config = dict(
    bias='none',
    init_std_o=0.0386,
    dataset='wikipedia_en',
)
MLP neurons of a small language model. Each row is named by its layer, matrix (down: output weights) and neuron, and shows model dimensions 16-143. Each number is 500 + 40 x the weight over its row's rms, rounded and kept within 0 to 999. Numbers have three digits each.
A block is one neuron, or neurons of one layer that tend to fire together. After each block is what it responds to, as a language model described it from the Wikipedia text at the highest values.

L5.down455:519490482524577477537475523435505528526509459421532486529484510468475405478470494460497486566524462506487494540566515478577513511372475486492550464399482431465534528523522489439494462518522448539488470503460564549484454483423505499541632541546515497499456475479465541455511367546500488533574497513519576489549579553495488499513566463625497502563579490463469514513552465436525459481627
L5.down1592:445451482508511489459551486469537577425608542484545482519502549416549491483604463447480536489535395563478493566491464516476491505464498545536496503535464507563496522478487549478524447536473496552483475495470506498522572464508482456449511504540484474537474491530485549580486451464482592521499520487423513522558509534512475507546561459481515527527438523521439508456532486489473567444551
L5.down1879:475507521511552446545513554429522450532489535507520473465531503516514537449530482506481531561550535523483492497520576449510478503487493463507545536461520530522472487522550512510435525482575532570506496492504533565522452563481484477462522449477510472565451501484511540424489433506481567502508493521490517524516471515445503527584459558462502551551479450488484509528531520554476536541498
L5.down2665:447474480496422524521545433545589487494500514567513467480544488501498517549554522480481515463500526447477496564482570502472521430460431453472397508599512535497464536509539541557492496485510517469544481530518516436525485526470481490510512514592528460504472502481448494463501439530573434511479528480487517459508521538537464501556466496458506453482453502549460515555517532496487577486519
Description: Birth-date pieces before year

L5.down702:521526457502564493507456481518517476502524484442505470487558492493553512463545478541488522522491539494524527533558523494549515489426388483523556519444479486459329538526506481544453491465539474439495492519543400489559446548578443484469467575530489490421473459451584469547484536458509473535536431491480481548466547539476519516451510518585465462472500520489490454536555471485523459509542
L5.down1431:525535471488557498518461470511507468507523497441513486483551481504557505477547474549494517538494523488514523538550522504548514487422397478524544505445484473450348532505520483560472487466532480443492484513541391492562451542576448476479461577521493484437462453453596457544479521459509487531535428475469469543463538539486530522454497517570470453464504507496492455522543477482523464514561
L5.down1529:472570501508521471544518529436537574454526476495472462501549447467417548479460506455587505470533477528500461495530509436492513554546451511524438431448491480446561470489519483508494479500475442546474498526477548528446522585475507488576533557551511453498533494530507486477425537441535484550520489508439487526555586541499531502445500485531509466494510591506493457430505442527481464546488
L5.down2563:514524459505569492519462480519514474504512495443501475489560491494565508470549468535473518535489534505518522551566516505548521486419414484526550508448486489467357517524522471559444488449548486440488488523544403502550453544566460480468465567526490491409478454437589469545480527453527473511529422479490476545467531537487523505451495516588468458471507513512503453529544477475530450508545
Description: Table and coordinate separators

L3.down995:446495571469502535468491491549409465455531504555481473478625508532402449481543498477445489480403486458460510532575540507447485542533473474507555500446509488517489471494496574544514475448511497500448447422533489479442518488494491520472531459494522550589501544438538496559486473497521464433444430495520506514564440541581457511440513477528479511498490570470537453485481499587460548474540
L3.down1461:573464444486482549488557465462485542447541549524482494481491567581494486499514556416449454459452544519544572530498579474544470443486524535444482469513547538523544447488475505467480503538504478528506488513522543523528489502507531534532416487589468592471528451505523508493455496445526479523493501465438549527507432479530427521521489481507597520498443513488475509491490491494405471566537
L3.down1966:494467490527546544531500569570518449571520475569478500555514549483466505508441464520467481458442499516479511539477539445502566506471428475544513566491475489439485460526494542506485479499583498440408560460586481544515475501432543500454455476419475485475528498523562511542492478518517533509479513480497476469495443478552496445514527473551434542449467509462582510447510483492558487500459
L3.down2351:495452488508528523511542544498460451497513443575528485506568552491532528463526418444513481541421544503516500577471585546506485470606528562491445463458520556502501582466484529506488447447492530432546485542545459503478513490427495471497518504487523530530480447446509542535538468489545498489378519428523533541453473533464451462472451505569445533465467499500541438538434500450500546501539
Description: Table row line breaks

L5.down292:505512490544542513453479521535462479500510507572541413564556564603506516460479555493479534427470477418462479447460431453490496459508479473498521508444516464558571547540460429453456471416471513519494417559520508494569481565479539493504425508560489545517559551534469435491475563441545518473528525446516495484480450471501432491499553484421543492564472520487527466530468529514406532540477
L5.down317:532499452479499463507507520482511509508480553510519480508476549486448518512446510534440531487495547444482501449431472531603450536492571513527518503475526501484599517492494461526423518438439522589580510479509524545561474433520538505484551520551512508542505485508465464517535474460464418514550518427455536492544517477481486467482480536487457526547520493564513487487463544536535535473553
L5.down422:537557496511523514519435487543505531523498505556491458506451497500474464418487525532514430447563576410498446553518493514471417511549468497551479557508555573541528464469465470480446451451498507512474447544499537505458551539464527524482462539518488496506493505567440419499449554495582474567468483533540536521600501509515499480635546501469549490458479493514487540482407534452451490543521
L5.down2353:551460573481450519570514514472504508483523453493454505547477513461499498519478503507523509570440536529465468492468477469515538514499463436471489508492545498511490532509480587488529494445465499568572507513539502445482541532525560571473467512518504491518473437462515392504427472506533488463454501389472560568476519509510521435549539493507461485486535529520491506503392475495512506506471
Description: Sports score numbers

L6.down2094:435484437491553458483512498490518511501561558511544492451567511573505486611482475456530462490538444514446514485512507491476452467422506519425570429538453499571491512489521569564574482488492465521459549609475507511488461408559525400529500465545514468524558528433508475540491516492456486552536524545462534492493416516457445488489484520573394521472501493498480469426489490555477526461458
Description: Single-letter fragments

L6.down156:544539501599506512463566447483471507516528537533522500512496615489515498466520525433508524455485494516517495544434516442501491530483556524503449476469438532458541544535467505488542541480571531590506524441546527488476469539350509544522548549474526522532534519456452477536540461476488521481492463615508516474546473495517490531528456558542555491515497489520468505514496519462524507524532
Description: Structured table/lead tokens

L6.down1777:519482475602540459449462532500437434545490481507561485535534469447522503498472471504489552528529503498504580496506510503506416560411514497480523492466461517529581557520530527515427507536589551448435465540508507507468514452437561535559525491507460462588511397506541510480438516510464514505540502456484485509553548469510555571502582451449542472528491531499427501571465516449510535511424
Description: Mid-word pieces and separators

L5.down477:466457501436459552486432528494501559504500561564425459507501478548531516465527472541539509498540562535424534518489456476478503466542488496517478522434490454488589547538519528464540505452407566533492507537579464511481473484426590618494504508492493560471492539503498475560535438454507500505540504406508464500556502513524522449494463408560495502455470493511542492512564522528496583523495
L5.down1468:469485484482490474529492562459402505533511488589524527439465474506531530529509564464465545524575496526500498586477500499532496492438477484555466513542517482485541558533483547549469455540502558475514484406544545438520492527513433500504450572458442529489562479472470445481536503538502496483527551465476490496523520486486510467451543499485481481497457544496451557479488489564528491480465
L5.down1827:524553548543499511481485450552474523487467496495559500553528509463505508539563492465474492501540512547455489480563490546541503535444526474513509522490503488515556548561495562555528498464486514484525559480550507458513500516512550583445523421515537493537440532452518480517485504548472537504527482510456501414493480525477483426496467518497544574486480542425528496467493522561469447497519
L5.down1903:480468536530409536441486522447558446471505497482541459518485460434509496506430520491526459543483535530366452587440481491528472528486529609509517540466509568486537535531448537534539467482511578506490535496494479532475527437476477556492558429451590511513448516418495439541555555512495521476582537447504434491469452482413525506550433517525511523543511526532521514484505520554546502586468
Description: Country and region names

L3.down340:473452515480504525486547486551525503530468518526540453517408460493504545498533466498510514471450557585540455492443459491477480469615553530525543485440538490516497473531459426444534456479512510483434472421515529505479599559509529559532463550480485476532463481512520461489515547564489450535589525547504547524520554543536479494491450540492462498507476522557502479532500424562488478529523
L3.down835:490462452516534524511510501500540500466516532520436478425455467543496470417490522547440437424453454496454461525470568446441557495556499548572481575476425481528473472536510566501510499583470528490458469468570463461451476471506518525547514546478505519474425469583545441481534492627545507442531492537469479431532511486526392456427441501467509550529469411603558461499487475464535532487536
L3.down2187:527464518466521528531447472515459549502464552488422512459491461476596568504485549491555532497507544502520493500532499450531472527531531467477484539546494526499499408540542543555516543550553524442414503503463553446470538573529518509491478517517483551563512550534509544556494523574539510484386551526537538567445510493590451486453469469526500529504551518462559491544444500512469504502413
L3.down2202:460531530500486497534495548551558474486532435480480452528477444469431578454523434541438519559500480516543494471426580456519451441536533576490446481508544561505539560478494463523461571469512456467502477516529526497485561574546511459528509457502522468436471407503488467497501496548528496464546413562526524448521561436576535554478449510467532450521543540510577486463483426521574453550546
Description: Preposition "for" and word fragments

L5.down26:452511458535516489490511521554415458472535417477425459506538524571519523518493487535483529492489492533570476540463517472460534470532446465478477460532491553478484556444523515437535503492475478489458481478469480483489515483527511487476532506485485432482445471551484471487501474489503443459506487482475529474505457484517541506544451510502540579560510494400494482523546458592512537495481
L5.down177:490439489537520521508529521523494524487491556550490507533486481488520488452478459473560479538447521542449513480592491486448528554541512512497471479511591486482469485535502496495438519466471507493516476484480581482521469492511434483431543565418509556541483465485492512458556520426561508458554505503497434469465488532533479496495469420506481516524528533423499521468441431492516504474494
L5.down1008:403452566484528488531490436481520508523497388486593488480503519535500499478483413540517490460473530517509435508482533493509451509556457490467522514483604473490522540520506487437443461551582576508521479466472536521473599447482512501492549440515482539430483466476514509489491481505483496508474508488504524491490502535511534514463491497437464450456539500532501478541468435503546465513485
L5.down1562:411464564539369425485561443480482473459555526578543521518539503540473534491470494478512469569510431475525479517494472598516418560568446522537501515435491487429498474519546494475519511519583524470501433466473563442516549519468556511487542584495533472500504495472517506508497463465503470549548491492476435510490533510533514462549528527501503423463507469480464525489502445580502457495520
Description: Coordinate separator and table tokens

L5.down7:473458449514435535444499532458496507472525565498429528499530520525485450505560436474562525488541503517495497491508410483525518549511429563521463550557407519534552506478506505598458471488487521554519486501479512492489538540482494448454506512443513567490509538506546531528516484511481429543429532572438513475491524503579495492532602505570455493439518521444460499520470493566483492455536
L5.down87:468511461529560479492489610470509516548548434585565486554480478514557488543519489492481493490517487516518568472554459421479486471493484496527560504489480494460523504457495449496551527518546526500503499539490556543447460493451472538500476487476489510486511505476446453628536457418502515507477460499573454516496474471518541588542430534499479435532453383420502528525511523458509519522520
L5.down1631:458471469600551463458477561419583506479496492441588510489505509480505494467544571469518464371518503437513484510469457471494488497458481581527504536531422457483618443461494520528496456512413551448584472531469468502432485566450501485515537530426523602548506514479487429554560528458505504506520518506496488497501482426567518545455467486583439529504522516477427500570542526416470453442571
L5.down2593:471500466532564484481453488475517509513515558429533426557498451457514441498490488493485482464556481523498480551596578460539519542509504479517465538442437540576584523591604499495476469461519524504506472437461510460483551564522501428531521528514434464498494511538526436463528491514510521511567456504525456505522503510510536509523451423443568505483509483527537528550452540474522451502538
Description: Place-name anticipation

L3.down299:468514499465564407514462522497459493437469445447495469460513548458556452516527526545483537555470537446495503517455476538550561470475515504505518509424547521520460544482550396509405459515536516451524525489522474521474514558508464408533509522438485523491443596503543518483455483469530544521546507521500500543527551508506425447417494448541490479502509448435544556510538494517499488463489
L3.down657:492458573503527506489486497532515510519527538515491450475536502397434476509486571479488503476417588479507538465495524454529463447507429513486468496465512503561479487554422509476520486515531522467530574555528538484456509557479540525595494534514495473460464506473516571483481455445541502434561536480485440492405499438509489525458500535507518485500480415511621625518477461497507487527496
L3.down1261:490471461535480457484457591555502452566532514505516424509537560514485459514542490528458462421485552495423492519455525435524499508515485465510518537475492445517542494574520439438470496385476530485500473485487470461528473495575526443495557432517551460494550474497469512529488490492475548471536498448550493420517446436478450453495519481516508477568523507558498513545518525517522439522546
L3.down1321:487450521489475486489495442501504439526483548558517459565584509490510531478505426472462512482486492493497526484594474462477481513365478502558556533420463529541510477456522526528521486556554438543434501449495463506480445555575587432479546534460532458468516536536460463567526511541485470523491423500495534493500436495550504539527504551502492522518542498476536457504520457474496519497452
Description: Coordinate slash separator

L3.down660:499463514453513552564491549524549502596474456550426589507458484534456462507541516541492464463497462445537494469531490511523506543527532506442526499499508518449470509526418600524489632495470503501499536523456462477484472478487521522481501500493539514562453604487494463416447479511455458475477460471508514545521434527514462432438466552504516513539580453511492492490557476524456522477521
L3.down1066:485515443478464532521466572491502446523500509540448516506526529587450488542494467533497495511459531572565562431474517534494508456549501442631448504497523508578505459489487549510509564390487474514508535424491519496534497395476500548508540463504503549574478518424462422517435466466468441416490501494484480522531417522499500538508494430541576546419524566462460509447524508492453570412566
L3.down1088:504458477559448515470438506509543486498494531483495582473530521490448486514528502535479485537405574552512483463443502513555493487534585515482455482471530539421529521431466485534494558521449445494511538455452494433450502372555463542473430452535537476444491496412552484458464465466448468537511528470461485468536519563572478484495495453443486514504483546550488546457490518539481525491513
L3.down1282:526459515421464568455500536527496475501524579518472549510524542517449514443541480506512530468403548478503464549471543511483497478555555504553479529502501556544536483446530624549568500505495479474490506555472524504478516451498536534569556499531493549428479545475524437532477453456486446552498501501516473526467461536540453479484526480560464498477493506503452473461524546517488485443510
Description: Line breaks between blocks

L6.down1831:550484446512576464532532544504460499565495454522534485514492506515499447488500493475576483533501554489505477505588518506516542561486542437525538455436510501535498525516523531419485576489436513530439459506548478449504490529471519502505450408550519451501529525489509501583483449521466579521529523464576548547503543487503585507525470555508506460455605486512498461515418443482584458533499
Description: Historical narrative words

L6.down199:489440482504513511492548512451507528459441527485491463503467517543443390521474472440509453463524525553501555530480514573491474566460536585538452522538449448489606538479514498557522476539431468486424515459515506549465542476532500485493531522524507518401512517553449491454448526566471457500595509498530488495438529473517441489453539564449559487457524460508551437496530552484455476473503
Description: Place-name tokens

L3.down25:453430496498465501553501518471548488516528492554506528554471514553495538487473564552541503464504494461487514549421626519474539509509530526476504506526513504493529536450434464540455478440560478546460518442526436464500522456550479495517545547530500466613524479548488455581519535439510452598566472447508495513537557538477519495510522542482478528529466480416429403496396472555516466512455
L3.down263:472517492426423515525457509506509491495563536479481447443445503498451584583467545536509451452528576482540524449558538526572477482456492520520486485501505493527534521467541491543481472568488499592585435495556538449522542430485547576492520536476502523476408482506544512503522478456448514531497585507507514492545521538377477481476478488524512485537572516452564507556477531458489503502487
L3.down2537:444448496596545572573472479556577528483508551530473503483529460499501537521529487437508480558525486458503520553473582513463454500540500516446484536485513512510437507543493515467577556545488557526582532495552467477504520477426504516472445459531489435478482488432575477453530564459514445481440467453543549514453535571471507550535556515479533433460461496543428454607518419575563494422469
L3.down2543:628446525455531435501499473475515472444557499476543451450491510544363455564507540505510424418513529501577525424487527573507483451503455534466508499500517522524556478541535503528506496441456518585484580495460462497534488538458463525508479506455547516490496469573480530538536452515525486549502470448500488460512460549493517466496495448561519498562492568508507492440536522459525431562417
Description: Goal minutes; article "a"

L3.down423:396560538430505518484580619524504542543525476486544572490474498495468449532572459465483478504512565481562496473515503532524493530515537568512523484479497454520478528456504528498558433494476520474496453559531515534435485538527465525537513482490520522537511526473479486603512478501550481492534460431419502514505477529483500441493459531524458567468515513482516468510493540491527550493490
L3.down2205:486493517477516481487526482455526510570607491438496555495496486518520521486479516525480507473489519450538572490432467499578550497444554576536553446494528482480557489376487456439583443525464460454519522536552497590526507530520457571598464506496517486462550505515526469548535468483518474457535532458452518495480539543484525533472533537527471486491477504504489448476508532499521502500499
L3.down2217:572469475521529409475532430495523494472442472459497481456513548447507445473513556494488511472487501500506564524501529480484513454472534584517473516508531605495502448463483524501483460550530534499594507530589395462545492529479456461479435480568529481531471488498494624570579465504501515587520518507453570499540528497494465473540511495619551525510530471496438506525462581573465459476512
L3.down2532:374525382475428438547448477477472469521506450476507478457430412570505483493409482448528553479565475456489490474490458457565466525505485548447470475444472513527526549473558562401472484564543499541490532570487640458462507453529434516491497461423454469430463508469495457507543532536549524405544497539546544488496532524461485493452529514517484494496527512507605463444447510508507491541529
Description: Before a place or building name

L6.down324:538438544540507508489514495542504562492544526450593489471528427494507527449536477551516565490532523370498520526501477467581494493454555550469486560535472460496584532481491469541444476487479467463560568504506514552449549531477536572505537513502470520435504469501478416529538511534474460545516492492527500506418566482468524584470448546530551485543518511467428583519489431490420513465472
Description: Place-name head nouns

L6.down2077:538451533468529477527496534535507524533470490554525494467488520486456547543531524519520524489505551527468474491483484560487533547468572521483457417477576500547378512513514487509478494576513497627537485510525454512494515461515483468489543527492511468543518539487587531480476502433581487478531534473534501495505483464471439470545510464544506418497508458484459457462464462475479477471503
Description: End of subject

L5.down460:497515486546497506527470520502560488456482455472507512477566514524561496525493549464507482487553517513512447456524431538556476580436500535438532461458531404439558525492542523521508533469484536577505447452459502536513542511483568496515545528471474549531515497486532453450504472491499505499450531476516516509530515545478508474505551531545482527526507487449447477530476542521502467486557
L5.down1476:503464551514522524518524488471462520465494475504465485524435568473542468521478486450408497462480478497538543498492484631489531574479586513500472537501511570445515448465478526614453507504505523487517503509470537504461593501489559493479518439496509503546503476414513509491535472470539472445457438494502583526524452492622453484531446468515476572528530463487426519499512486478431507491483
L5.down1554:491426426435568476495483525531544500490471464488466508448546482460451496518581516573487446535523458477426490502476542562507418492489484524483473544484539470482467517484453524457433488504550418529488512494474554468462546551433493445513530522511537529526536528535465577491559433486477489591508495481533473411539489527480551445448552484436474468469458511462528476478522495525514438507524
L5.down2150:550483511522453548544481560496489470503464460563545561500597520559464560522503505529509484442566521393497501373403560570522501488427474547469497503462549521526462477553462493594583487471465468450484475461536522477497532427449489539591458390516481540503458479497504585562477464500556442515555495515527454531526490554505479529536550505478479508433501468513473515480444466563530460431534
Description: Before organization names

L6.down917:520520455493512529503515514494566497501463456528506527481506465562461474486519462464469515469480421477456482502563532452416503521531500456449511478477460413498457546530531566416572523508509468549481507530556453530407560576511607438533503481464502562447499497443517461494504362500514417502490465475492498510509499486539534470484497559536465502459488479431486483527513505538497442440591
Description: Adjective stems and table rows

L5.down275:519469547455532528491538504516418532491488484519488478552446507488555479480487495502547414432431498518535533579449537500573490461532525539498468523481478502525427439522494431398496493484583533499405524486479544481531452529513543503468601503447596477483478456547551516490476511430497500471461422490483487449466525424488462478523498444542484496476469539480471453462461497477497462431482
L5.down955:541493406429515473492590540470483494505437542469474472475469561517567491546468522501556533469513536504576473544558583413564470479531526440525412461508538581454569526538562477503503537479383409517511469520517497495476506495567531552525511538493489528562473521512520510518489506572491464519447546508454543563472514449512461498502541531460523531478542508466480453540458485505449513488499
L5.down970:572523509529470507512525488555533514445479508525492511534498450558493462508497498504535461509416508509508525461489548488457485577490468509514493484452503473527466564535442457508531528513458481497512529481468472508534544531541540507490495525470491484474543516416475432509571534494478519496458569496483491565518461416450475477413538533553519520422516430525534579544576471484456451466554
L5.down1616:514493480563535512535545511441451561516453471509487493531519475543565406480521509492496499479481458522592444593534480452499480545515487527502456517506460520547584558555527517526502506503601525484481480482502515475433554499518549503448492504504550477440483488532531516532458457481489551530564507583544570563477485443493530519467515408560551486480466549523591505505589567583425447469466
Description: U.S. abbreviation completion

L6.down1324:490483498531531530512462555570544534546540536567567547502393465510402483510535502538483493543489455479514550514467485512529497535542468511380416541470564576504474471433483506496536546501432484512574522537472463515514471476487430478534514471518502484504452504473482519454482547493479478544446502503481520537547579526505552551535537478451559421517482475504474466601493531508550485482484
Description: Article "a" and score digits

L3.down186:547481515496484493504506522518445546588510432524529511493540474519575419431550504482537503506483472496431513492519460495469501483485491579556484561516511552491511486521464485555499450507483497525464487528516468489492504488477544520467478437473585508537510401587520484474529482521456535530497552446538466442502580469498484502513478475424471511522472498482524539561546491514487572452446
L3.down540:454440453502534468568511502532565447502553521490511489489441438584481489491485509542569482498500500573466535490474504535503479499467520530483485482474426525540433486497535497534435487568530477429474422522502514497524523498480497427467515492532508539432481504503488523445477531485514517550536491510571489555429588492505450470549532475501526469512456504575471560556422531418568477505506
L3.down1020:459524499480509440512583578455471505470530544516573456500512466487570557500389482566543536447541453498460530504495448500431489522500553525570529455527446546518588496583527508485555449492422507445461469457438477474521474529487559468499525456447522479464471475573479469466490505549543467470513518583486504552471519479568486522493535481524478568459468521540474511496506549489498472443526
L3.down2082:522487509472495441497501505538510557494485524502513541448550484467509492449527465402494492457475475567490524458540459466446478444459512585510512473478458488524480513502559589532507500446517500462488418484503508536525440456532493435474516511534505546538507583417524489510487507515476478528505515478503521518507538466533517541529486534445525452498529473455435539479467505603534475481496
Description: Biographical upbringing details

L6.down1035:556475587432537544435486472426497469470456479546522467508468545530479452477477496417539493537585460497531470514538517476488468501529423376469435463484498456471553526492479521497483484444522493379482526481502471520463549475451508519491533467464521490484507419459525519451567440519481529473532561515444540517513453536455440498563409533572470534557506501497473516509509512540473600500474
Description: Role-linking prepositions

L3.down981:480514441456508482467557478490554400497545530560422460465472542488497451540476463453531458483468461579524480472559487515505507484476486477490471468466479524542542516524513531545538498434485538479485554515501518506494548487547436516454547515566513502520391452497542513537550513523565506492571511519545547413452528549493528568433559530539498514471495562481538538499461530535545552476573
L3.down2053:456495477483542488540538558461489544527587531448434419471419512530550486591540514455482538537468495514473527464519498468510542469436451466409446509475544507512540608525515444532493510438503510465423471488461489389446525405573524509494521548544516610514484521468502542478510544548522573496514484517540509441474526539529557425460493463541427553559506494470531433539500504553505532431497
L3.down2118:522504569464500476480505564514555489567524514506479512447506510519476442462553447413517465536463458532530541514555533409567587475518452447464519471477507511557561486566464515517533463411477492456468475518491493523484514486535560452427550559539500594543540471482497541459553436493545544519612468488543581494459550494503498534459475481543482540510541538365487463556516472480530511585413
L3.down2259:449520535514466511555504548453518485510533481458512463487435517461511455478498500435473522536426505505430518505487468445522550519451495553451486480454530509515512523531528529555484542438458465468482532484416505504461503515480531612491586516516490517584500494497532511515477460506505534461489491473509523510461599455562604565511565441533398512517525464497550431471513416502474505492455
Description: Place-name final tokens

L3.down426:476497467592522554492442501464560520469528431484465482488501569513548485495507483521439451489477441513530443524514448405548497448428476520515451485533530499540492477486498499549441560490538504516461540509530583504534498586427471524521489494492531465466589408411558487481604513523497548462533543468516445535540490526525435571543478499542490516461486551477486434508571519521511544517550
L3.down800:498496459517600565497471526509604516436492496488509412544519522495546446513538509454503530535506442465521412475489453467562460474439470504553473478539488485482476388521519542544439541423523486461460497509479450574546492553404525507514502467454550513465539454409494524517581526532566523501528559467472462485545513523482485518510509507524490521477488419494471567524476422548502526508469
L3.down1470:478422457589541579518496520506591490484481502508482398476565534559475413517520569471559420508484474462520532512437446455565499568498565465527467450467530503513495427494432488562514600488492506493496458462556584453522503560511412515493515522479470586488512444496552554481511514435519490515523529512475443577478486508509530482522472493564455458470499467483517451423505535518503485491549
L3.down2151:580466559491502505574586453499558459490534431535445451501539539563495466427499530543457454516486541536492519466549551484576454503492525495488491400465455454491492523534441528464558506554559577439495499439527559588555507521530407478451456448513538512495612502466535528528493540506514440535447499505502529561439503480539501531448553505468506556509496505486498506513528519540539569499544
Description: Clause-resuming commas